Weights of a small GPT-style language model, trained from scratch on English Wikipedia.
Size: 15 layers, width 160, 2 heads of 64, MLP 448 SwiGLU, vocabulary 761, 4.7M parameters.
Architecture: rotary positions, untied embeddings, normalized queries and keys.
Training: 359M tokens, 5478 steps.
MLP neurons of a small language model. Each row is named by its layer, matrix (gate and up: input weights) and neuron, and shows model dimensions 32-159. Each number is 128 + 32 x the weight over its row's rms, rounded and kept within 0 to 255. Numbers have three digits each. A neuron's up and down rows have the sign that makes its largest values positive.
After each neuron's rows, "fires in" lists the words (lower case) most often at its 100 highest values on Wikipedia text that the model never trained on. A number after a token or word is its count.

L3.gate52:146074135045135116172153085140072110179138080126143136113160100202121118145185107138090093097110156162149130130091154100077120105094150097131067109135171124151082114132136128134156140132149172128187103121179078134087143117130154127180094129144166167122136155144147116149157107116078096143170149114155148074117139134101131104062118117129089073162122206114120112179170101170097172142195
L3.up52:112129124111137190166155144057143119134145120073173076076175164109154109164124142170165132154141101123151143138161145181096143133101136119181091157116115084127136120072141104197073147181039112124110129139144111111100185172159142105149103086167146090121095162078117123077149135125117106106155136142099093196139167146073129167100088152080174054129134110105168150129157106118111145073201
fires in: "roman" 16, "moved" 13, "women" 8, "move" 7, "business" 6, "soviet" 5

L4.gate39:122138077116141171152129114157155159125161126139055135115076165135185150090089101091159099159130110135105102095139163136105133152103148133103111155094167167085163136150096164143128109087104176248161184109115119122076029141177096154113126119130085100131176050160093076176146173164088112126111116175115137106122152122112147096153209121171114164152118164084152120145146116113115118144157
L4.up39:172083148117118163134153131100157132204188116176159115135155067037085157182141135137100104139123125119111103123097114163109179134128159070134094195126087181181114155107128058165149121144121132180159128145143148102086208163113169120099104098153139126120110167075168083097125107074106156089142090099163087117126128123125116165125121151089112092091103118126135128060149077105174139170149
fires in: "had" 63, "has" 6, "running" 4

L3.gate7:150075124111141097117139095162103095168173116112160186141132051119185170156109129192092107143101123176126137147115137122148137206128132068124148127146129110121089121164054143118085136141152145112136083119116118107124101179150102160089093096110105099157155097174060092063154121151147152148155113135204114153096124094096123100105104158156119148124170141171086235153191138142157097087169
L3.up7:113106094104184092119095184138137111103145133139099140112212183074091163112197130109165139079104116140079116064084127171169150162130109131126172165100226113119078065136110121108139126071146138142124158142157132068165093148071102146085099139131117135128128151101116163176168152133129132129100118152106096180137077104157145119114113110122114105069135157117050146085185178144131098124142
fires in: "he" 65, "help" 7, "she" 6, "held" 4

L10.gate63:096137081147116135114123163133118122077084120178109121151148143149119122099112079145147156126171126115148117210116134111120088160094101127147158083203127181120171125168082092124112134134120156156139136111097153164137130128093096172178136081122150157184093118147236122133161083159151074080106108105132105091118100095055135162176169140151095082125118173159125108111104072094053179110124
L10.up63:123142118134173088133176129137073114117051122107099108136124132141117059107063134183117165135121109141175165167101126152169137103118144178121150171156127109102102086105120144093193159086170164186135114135168098088168088110187140151111140135160074128186134148123116119096135084077183116106168108192142152138140136187104045078147113101061117160133150130103096106151167110184171116108116
fires in: "various" 15, "other" 14, "more" 11, "others" 6, "subsequently" 5

L8.gate365:131163125116124123144112164178120043149072156148138123160105151042132091165140142128137164170164145101126136109149130061138075163070147146163119128115164086127119147134171123167109176126124120103126087153111137162167114127129064160113068107156065138097142180077072146163158128051161168085157088107157084037132165135145158079138129131116100115106107093128128175152091119086179103129137
L8.up365:059108152155130144131132131123080051113096134161110135084128146128146100094141126114157101131139162141098164124127189076170221168092185098069129138126117101170150147151111194158116129121126112200157109165178154098158159118130103106167120141140129120104175105136139128093039074074117125078138152082108167104118068109143131106108132140138133184063190173120134163112149185144158170126117
fires in: "with" 34, "for" 10, "to" 9, "is" 8, "from" 6, "between" 6

L2.gate297:159171178116151136118161069167111164122080145082115164100158152128113084135161112088129080134107169166111090067132188086162155110163153130113135110136150110181127097167113146156161116076138111191163117112142136115149167108178087125112091077097080100095121117162127128175163106095119093092169102105057113149127104092144143094115148176123120095109064183142109125175128108053144162157081
L2.up297:090067130124109093151108201146111119068086161172149151101127109144080119105118187160097100100161117165184181167137168150151121194161167104156099116145103061128113204104065137119130155190197091169112124174103169087124125096088114150111091153126083043116102116138161142107092117141144105163161135163156121139129170141102125124051162150136142167114134094190168120136098114104129096156109
fires in: "between" 32, "woman" 7, "wing" 6, "by" 6, "tongue" 6

L3.gate77:164171145034152100136137211142101100162111128120209092128114162121132105157186141119094139120178172139150129120139116166095149120179091092153095062140143117123169193098116156125135135148112121115073100148147128148155114107067118159159170150100150154104130139147083090140152147084130070115089080137107153103106081123074189146151109080087094082172090159121089128146142106120104154093131
L3.up77:186140144149145119103113122132089108140098178108171087124106081140091133176134079079128138204124169097136118148135097114066103133099086157169176090148141100127092128079173139149083148105126139149209105153106093053132089147095066109125178136100154100095070085139107117041126170136149078149185183151141107134134128143139129145100115120109153078126201100132169108122174124127170105178117
fires in: "during" 17, "director" 8, "directed" 8, "black" 6, "contract" 6, "drums" 5

L4.gate349:180131091106185127117200162138162090165131163160139124109080176146166186098152112120159120157159109077116144076056113172141129168136097072170105124114149087112140074110099099105122146135146082113105111141086160121168093111095117099161101128109162097140156088107117106154105148121162106163115066128051152173162119144138098139145123142087118149137150105135105147109178094124083168123150
L4.up349:118098163078120163184151136170079097106125107102152104171156086108167144069101119113114083124134157124148141152105075103139154102149108144125109159055097093093130101117148160165123142133159109137159075117147121074168130123091121112161109099148134133116140124155120162127179123178166120053199104205100113054150134083188087147122116154084192161110164070152101124117173203126179117150140
fires in: "within" 18, "following" 14, "eventually" 6, "effectively" 5, "also" 5, "themselves" 4

L5.gate198:073123140111115114069120181171191090067109145176113127147139140166151099113075112070159116091130101146123143132142138110142139100200133058118130116127100095117106119080099137099116129119108110119107136132110126162116182125048128184163162092115109140119149092063135217112179154203158122161133144126111165161142173146201117089106088101108102205115114088134096073103134192141156083161126
L5.up198:165125167068160160047167131176162126123094156095148162082130125153109096091086120057233112119085127126154096119109118152182171145109123116114120168118175105158201112129092147118101132136076146158130097126128100118092161110204141067139122117133139098137114100177163093088111148155149093144094131106150145186123160113133159179116134137103136082141101051139165135106133061153096138179075
fires in: "however" 21, "time" 11, "not" 8, "therefore" 6, "every" 5, "whilst" 5

L2.gate14:119137083075137126190150109132124111177172204150117120115149165119120097078127099182122171148086170120084078147149171177100107114146144095164104205121092144146158076112162106082111126127137112109113166179122198077076128135107193155132131120092120105090063135134120117064130117121160095141113139193132148152159114139097125124136139090118142166072127135196081072140115116033147095149090
L2.up14:131092110124129139119113174133177121157056145148176099160203086145119124152192163102042175144125133118126123121163132133190085167157130149148140056159125149106071078164128136107122121136080147105150170172182138038123129108119159123107063115152114122128123123102161121149165146151086106083102132107154103162119124137092113086144098065176142131111149109099127132089137138106183134127145
fires in: "while" 25, "given" 6, "arthur" 5, "whilst" 5, "highest" 5, "was" 5

L7.gate7:116132108117078103093110096126095103137075138226113146120128091093075126114086113130143119104146099128119141161179168131109128165120076135110139113089186136167143145119137169122147074135194132096136166248079138157116132190078152145108131076173117111117081101056094148146154134130057093178126141141091103152095145140133120120163134090112103112153117093095150128139159113145139182131114
L7.up7:169123134122067099148119151099144103086156129176144083190112081146109221087098112092096151134172108169091155189073187092138092086143129145131118097186141123145108163081115174126075144131134131118121066095119088128133129127115169150046132167134133113133156084110120130147106151159108121115117161076154124168150093142169044084078108172086123111208139150133145140121133122071164079112149
fires in: "route" 20, "london" 8, "general" 8, "brigade" 7, "won" 5, "lag" 5

L2.gate122:183152158102091090084154172141139123031111066105156079131143144125107117108120174176183084155068150088081106103092091082116143140139112139067111110174169117113120156215154103107140163093152155127114143180129113126155170154148116138081180150127131144151137086124122105082175209133137158137114127174155191183104093105130145149130156110144105131120160164146090121100107112102147116118115
L2.up122:088113103129107069126099114110140128124155138115088128184073149183098090209072135144132140150099135131133177110095144195116152093113154156097097125119125178145102145089171111140109175155140111123129123152115148170121105084099139167150097149115082060146103145130148125188068150134139192109075142079174144127161050077121147136174135127070159086150110116139147118113184183152126127088073
fires in: "her" 31, "his" 24, "military" 11, "marching" 4, "their" 4

L3.gate138:144144196080105119137139119141089079130097130110069155134210082151141113110125136196138120141076155122099043067131105068091107127151109107136133131136156144108145081131141085103088119109139112137141081143146176135103177166150107107123169157100149135120183103135129127141120127097094131107166147057101106152138131133176165144156096100137166115193126156159139124119106142163129043142116
L3.up138:133128066095108154109185144092118158119122163088125071106102142149117140124145091102133121137132083142152138172149172114121144030121102139090116165112119141119075152212078157099094119149083162172104181107163127140134139128113171161125181110097127123074145189078181114139136099078118091161100132138116195174154138125130175169110177134108155106116110088132082153111160099108118142070122
fires in: "new" 46, "old" 5, "time" 4

L3.gate294:155184090148153162115127125150100102178114121138100086158125150092142144088157122105094137161106174199122143108077164119129092117152114120126171161095172097143126141118081094138168112133131101200050191168108136140137160111157126064147154140143138068099067100086136056146043165207100112162111137109125216137113139125119110164122085126127151145078098174141133128146156119083118163137138
L3.up294:112125135222117108125086066153119139114138091186113092119179163139127113139159174122124092084123057123138128142110129122186114180096149103105112150143168138110120115140115137132182167124130163207116131147157232139115140108179182061161143136121087102168101170141119109013158120139128124112142129179095122175049152106129147139122122153134131086103109124115074107150096176112103108127116
fires in: "of" 27, "station" 13, "signed" 10, "joined" 9, "announced" 7, "journalist" 5

L12.gate184:106108101123059118152120155168157148122085087122123074121163175071113085110116169084141114127198158079119130106141140140089113174111064136129140126151124195149146086093103134087130163140085114107164160144126142158122170122168139182150149174118107171118154062154154126145147140137095123185104108108180100133133113142116080148189110116082179095071134106177116131185154201112062123103174
L12.up184:155135099145140128151145131152142180166082143118114064164122146128126078081108148121126209161159131073065145102117193045119113105107095143174156162118098115142161100121189144168144155147165133107123131149158174148073199145142137135116136077106116116128085118154190159166124089154067096161072107110088134135134128162155061155166096050138128132086170152093072110118167096144155133087123
fires in: "was" 64, "were" 9

L2.gate208:120100101166149125140133094117118070134088146131125077114123164131168187153066115097114148075155079136133090124087068097112124096135098145068127185190187166155174105109082123155096141118126138123146125064086134128109162168143105096139178125144132053159146067150182124153146114108105137127098128079098158153152112145149124131170129155113124166132148076132162140150114165100142164109164
L2.up208:103097150102139093174108049094137165162143087086101123150115114176116050149146074152172115134105114140063119185182113140139124192059116130142092128104141160191121147159149130144152113103122171081138110105124084111123080136145128119081172172142123141137185153136176155109102073128123115135048116152163158116124111159092150106126140146166134093143182154078123115150129088122189096180122
fires in: "career" 24, "network" 7, "basketball" 7, "appeared" 5, "football" 5, "long" 4

L10.gate123:119148114174170169092094119165129113160137184153185095114146064153182153149102098098138162145137117143136084092120125149079170090098176119137126114188116150151085126124098124096114130121158124188209102213175157115038083120140163058103162098128133119148171164098172156119175121109204138121039161136120107117108102171128136123137133097121132143142081098129187120105145092136135138136129
L10.up123:178055170121154178149135216132129091116084191165118119090117068135151157067121163120067122114175165116085137042120140148120152079141137073163124095144114130126124184112123131127137126170161121145079164127116143091189151148108136159111119085135139078140076184130145115090143110147161114126154105078121105129182092171152124157056148176126089161074122128140125135115105115105149099131139
fires in: "where" 25, "until" 16, "except" 5, "mississippi" 4

L3.gate65:166156141138086089114128115126089112109104144100150088109169079202128114131132122090152156099155111160093148145160100135183170185120138128117143171095064189079150106109118172107161113182119080081077101121133110113125170103155121146190135068157154138163058146106143155140064132125157159085106153124159090133095099160162150105189099143088089166111150117111074185165141167141169088155100
L3.up65:133132116136100078123087160143128145060149087142063126105142138110099110134093126134108129132110132058162165138125112058173170063106157158093138122151152122141076095097144149187136106135124133159129105092109055114138080092122139171169132169105116102120116121161116107129140144103187091094097140138129076128152103120141174165141105190095117131125169165179088096134166189165123132157130
fires in: "such" 28, "is" 7, "her" 7, "higher" 7, "history" 5

L8.gate226:151138102129102132120147152172155121203128213186129056162146105131091145133156124183120104163083145147183175126118084120176135079165160095162126097122118119138142128090102106089094122110077178130123144147146153069117060134141109167123148129126115070105112180153161100199171162134136095159071123097122090120094154095114058102145086120150179119120083064121122148161189101136108185094112
L8.up226:172185136146127130096109151113155175113143162149137111130100095083061179158071130118144090149117083139126139111135138075124151130114160107141145140099146109115173109105128125135189086085083153169171120168106057140090068129056141134148122097110111131108067113107146138124166101159150165200131138157145130138136107137113126147148129225173135141171110218114135115151221125117131156139124
fires in: "first" 27, "most" 15, "final" 11, "only" 10, "last" 6, "highest" 5

L3.gate10:102115099106124077126105134139128130180121138160160164097119149081124080154120110098093179130111199180097201127126122131182138106097093136071125153174152120110155075154101145095102126147078174103137139115096079106162136104165204135089167127127151103155137185148116123101173117124099133079092177134191151179081145110151114065152116157183118126081082132084158115149213109145120210067066
L3.up10:105060111106150101134172139142123142148126103090090109105107091125119055152208148083158200165049113134090147081082116167169106118114134140119145120116136113153129138129175109120093081085143150126133153155151076165181127181120096155120108151116136136108125143100113171169142082104151124087120173146205144149171132126147156116159109083116145097195185123152105053142106114086128144147113
fires in: "ft" 19, "mi" 14, "winner" 8, "km" 8, "completed" 7

L3.gate215:141104057139158146146137164156164122122147122131130153091140095180130123133113128115169108144177128135095079094088158104144131143122150148163144144118090152128086155149045115080000158115068078149164121154097157160135079118145111109081145142197115074157083150128122155108188172113153158133153125072102127131131127104131100105172103087103091153123102134125120065127072176094090128163105
L3.up215:189088145120084149083072157124108204116142054099136116148120142095129187121123165106120177125157161107127111146110174092127094120138161090119199179105154143116125062156106127128144107101122155101132141150111061077132155145135034169097118095135077142103101158150108129099170170078135124202131199087101173147146108127133106202140135131119124148138175097080092112171187085146162091068117
fires in: "september" 21, "set" 12, "called" 10, "use" 6, "settlement" 5

L4.gate269:181109104166121112149133171175095030124108138149140125158164080119132089180161148166133130126110157141186147137142136149128108112173143098148140100148102173159140084083151091166144132080064103170081089136116150176131153082150150128083175050154201133174159184101142139110114121175158119076110098079182130146147103174114097202105113093094117037098122111136151140164106130129083137110096
L4.up269:105129197173129108136126126201094129112178042088134146128210105123091070098068129164116063135144085148168139140105090114146092122162106147165154142106083125153117104171149117134142063103125086096133109135160123128133116142091113098117098113145169140127171227134107156097135123064207191136156116129155116119127095138110117125135144174088135119127125138137131225175074198113101134151132
fires in: "it" 42, "help" 9

L4.gate259:139095136112079174161123149152118129100085130139151149111151119111179119108076164169091114092074151061157086147108125173130151169133142120126096148135100174158107123151094090093079104132151072143149108087108167113116097133052156132116151091158189170165197171113099208153137021122144119143078089060091122206149157137118138104165135125201128129104118110161100112149138070105175088089127
L4.up259:125121141113166135093108166112110146142109072077142120230148159140154118174156159124119104101098130208153132143158181136121090121177166128143117177140065154128133091119078146127133136114146089115174117132168159116132136137122117113150114047121147143116095145084151091144073132071120121134063108055085110088158133152188147152157134080113105167122143081208075155098130121091148147133088
fires in: "a" 51, "no" 8, "under" 7

L7.gate382:152150139179152058195120122143103128120161151104114105190085120141115148083166150127161135098146082109131137097078140188150119122098126121188166122160084183180147075166163105118087142136115160100096107080155131131126108136113111125100103208120091094122108113113129196148143096115106096088073165124101146155148109195114135145156134121161135134080087088154135122201058103149121110148063
L7.up382:124131047125079137074092117217105124179153136180134114079134126124110178111103142136093093150102127104105108125123149142141147114147114106158142145142123085173139143156066124164132147100084098120106154065099079153108188104124167084115156131149121112104115130174120067144113176111137075187097115129152174181087145143100089094128174093166115141082160109121103104170068154132201205212146
fires in: "district" 30, "medicine" 10, "electric" 5, "headquarters" 5, "medical" 5, "urban" 4

L4.gate331:129102091106182087148146107130140112162050137092118107122152135096100171115089182126144165148093099139149100140124130062145145133182100111172123168142100161158168165075083137085104117116132066154117151117167139120137142126151091073068089134186115080170110139121131167114152088101190093088132117108184120144128145106088150134164112151169089064129148174149104159164207093108107147137071
L4.up331:081139110159165117089099188151128145178131137132141122125110131093164127161089136101096136169168165132139157109137194147117116086111100134110098193151139117103162107133143144120085132145087152143185113087130160107114093136122142146082174122111098104137130059144161072119101169132184128103160160217131108157134110071095130167097229145138165145144120150097093113124111138140112083164109
fires in: "known" 24, "named" 16, "name" 15, "notable" 6

L2.gate23:154114136151066138165147135104104095200053145162163167077108154133106108154093113094159140148166110142133124099135142086119102150072094136143146168128091123171160105107186090148165117134158112131131104148034090149063109106115044100113071141129118158203120117148138118122124139090098151134134122167147096122161093115123161088129207127106117167217070137080095142125180093157140125139070
L2.up23:077120088098115074112108152141175115097157111189130136111091108145096170116205116069178061139115130165148149107113131156102084159086091130142155110140137116149162138112123137096084174091092169160114025144141082101123153143098136129085134145150132120179105143142178098202146105160100182217086124120067141092120170111139105130147154103162101166119133154152123118084177179171162121108163
fires in: "is" 77

L7.gate406:173160142158076105143053128063100127144082075173097090108137123092067177161154141138120115153118095147145105075130137105092151122157086175145105114137214121080121128168151096114164155155154170090078110116085146097098095150161092093092148117169161112137122112120130098117172079137127115122116124177179123154153149150109151159137213117144092152072120162110096149066116119109162146117164
L7.up406:129134150134087135123119142163164033197174142119135163130176102101134121145106129123131141136135136127120075080113142120159085136144153168160077132105139127137121132140104104127091132084121117103082095186120170098105074148154143127124140107146193140130111109086102094165103180094066139147082114090128111054130164127138131180204076171137174155135158095153137110140168104167114100188085
fires in: "production" 16, "productions" 8, "together" 8, "a" 8, "added" 5, "features" 5

L4.gate161:169164127139085120057100075180178133132204122100126143146137175158167094124118128134185090128160129139097157137112144158124123079152145114152085115135121136132173114082093176182112195150138123110162104099180123129124171078135095137115106117152140132130111099151137084191098127155160187139134116149164108111087080084184162175166096125187122104096119096066107123107148153114056160121141
L4.up161:121158134159122120151100149126148133117179084122095067089139178175154150162101141080129115161128072124161113069141162090101101112163114142131104130131097159145166136058143086130141158145116189153121118117129128138056152134099068112141157143164122058182168042115138103127116111093120130168173152145141146109109140161114136200160103131194138118210157127125166175118108150144091054139140
fires in: "season" 15, "medicine" 10, "year" 10, "training" 9, "impact" 5, "performed" 4

L8.gate354:120131124152176127060076159201115151132133105118093144180145103083114152102077108073101124124138120106168099136134204170101118169207178089127105133091162134110092116101169131138116161151163107146140152151149167130053139130139133091148131038148154065125141128094106133177134169110175062207132102110139158124144118117104093075105126088111160151161125113068076170114123124137114160101117
L8.up354:078077151168162118085166111130083094097102100076124124095147128111125194097135136151153161225101082168147199138116126136089096100126028187089138189141130150154114121080144098090156096124076177145088136162103149115107106142100150123142125159122115121105087148181178116173147142120134119105124147153196053084169152128131160157073115145161107102056096080143131102147142164105094071140172
fires in: "this" 25, "that" 17, "another" 4, "returned" 4

L5.gate261:137184099061187105145128141126138083130076089104132120119187200105144123192178157101138095175160085156138134144031130150159117137156092075138144118131164071109151113177076114142129059145092127122101091172101102089106098125120133156137082099131107122096114129097150163084079149143163101111168154125102091113135118136160124187165149136132141158122121134137104133175093165082118143146134
L5.up261:142197120107119092109122150116128140115135068130142165148116201123146146169173115189140130074150209146111115100162104112093166100165145099116117113164154135081125115101127109102098165139161118170144168122134143071125154138156068121135062074180109115119164122091141131142138092122122067107128143094072077202151167082143120194126112106132189112132137087192077157127111115085151114165062
fires in: "he" 65, "so" 5

L4.gate438:135093101107137109165143110122135123155140114076151157109110122170145115148128080151102114142141153181087132083148151112132091114141177183152117136058160104071088096137176096115134228153135127122148135119149128153092104109091212144087120099152196181162104098155189152152083100120150128099153207156123166181141125090158142052098160141087116120143102079152106141100139183065138125060083
L4.up438:155148130068128149093111134101199147118124053128179152144081109148108189119192122087180100142150161128150072101144122089100108164119173070104081112167145133142177092134123107161196130112154214143130132107152125140159139150213086167113110127121139141091100139162086155127067137109102084173109146174115115121094121158172098119142109118164057122183174137146102109150101122108068146067196
fires in: "world" 33, "best" 5, "championships" 5, "website" 5, "maximum" 4

L2.gate161:133131161061147119142133153162090161179147125116174106151106129120104123136166145119094096080098111185137119078091170122139119131181131139193090181139134096168127139175115065161158123131137154130151118140131108125147091126156133110127091118134156123079150105052133161090104151128095155112054121158162098133168103200137126121130165104114141095129150109156205123133152232144174144127159
L2.up161:132113160112187138118103086106060145137171104111145153161119134109125099114084200127169125152133161174181108109175145113081120101119134132099125112124088114180135149148167151116118165156170122109106142129131152093140131155163094124163089056095142170114105184100104134139124159142145145100108105088104108080109141126103131116143237167105077115110087122112157113078200136126083169151050
fires in: "women" 25, "david" 16, "woman" 9, "whom" 6, "becomes" 5, "when" 5

L3.gate61:116168130109099120166126205107130069137078156069135131092146102091117144108153071146104144137162102095119092133164095212125166156120106149141149133159194131053153134123103092032119124080132133121138109105144094099146093120183078089153128115120131101061125148094163147174081165081118087143158127142142125127155064128201103051140150140105144137111125146125144108126166153148137147094076
L3.up61:137118126089101117118049104058143165129118061105142164097144112151116126102140112114137128113120125139174086176138145120162107124160104118174188137166139133159141157100106134109155165153104189149047141091107153156161121105132079050168129067115155099099119152122068147100095143120147074136184150109153162147157080188114099110104151115137144120143186134125149099105195143109152148149141
fires in: "chinese" 15, "still" 11, "china" 10, "network" 7, "netherlands" 7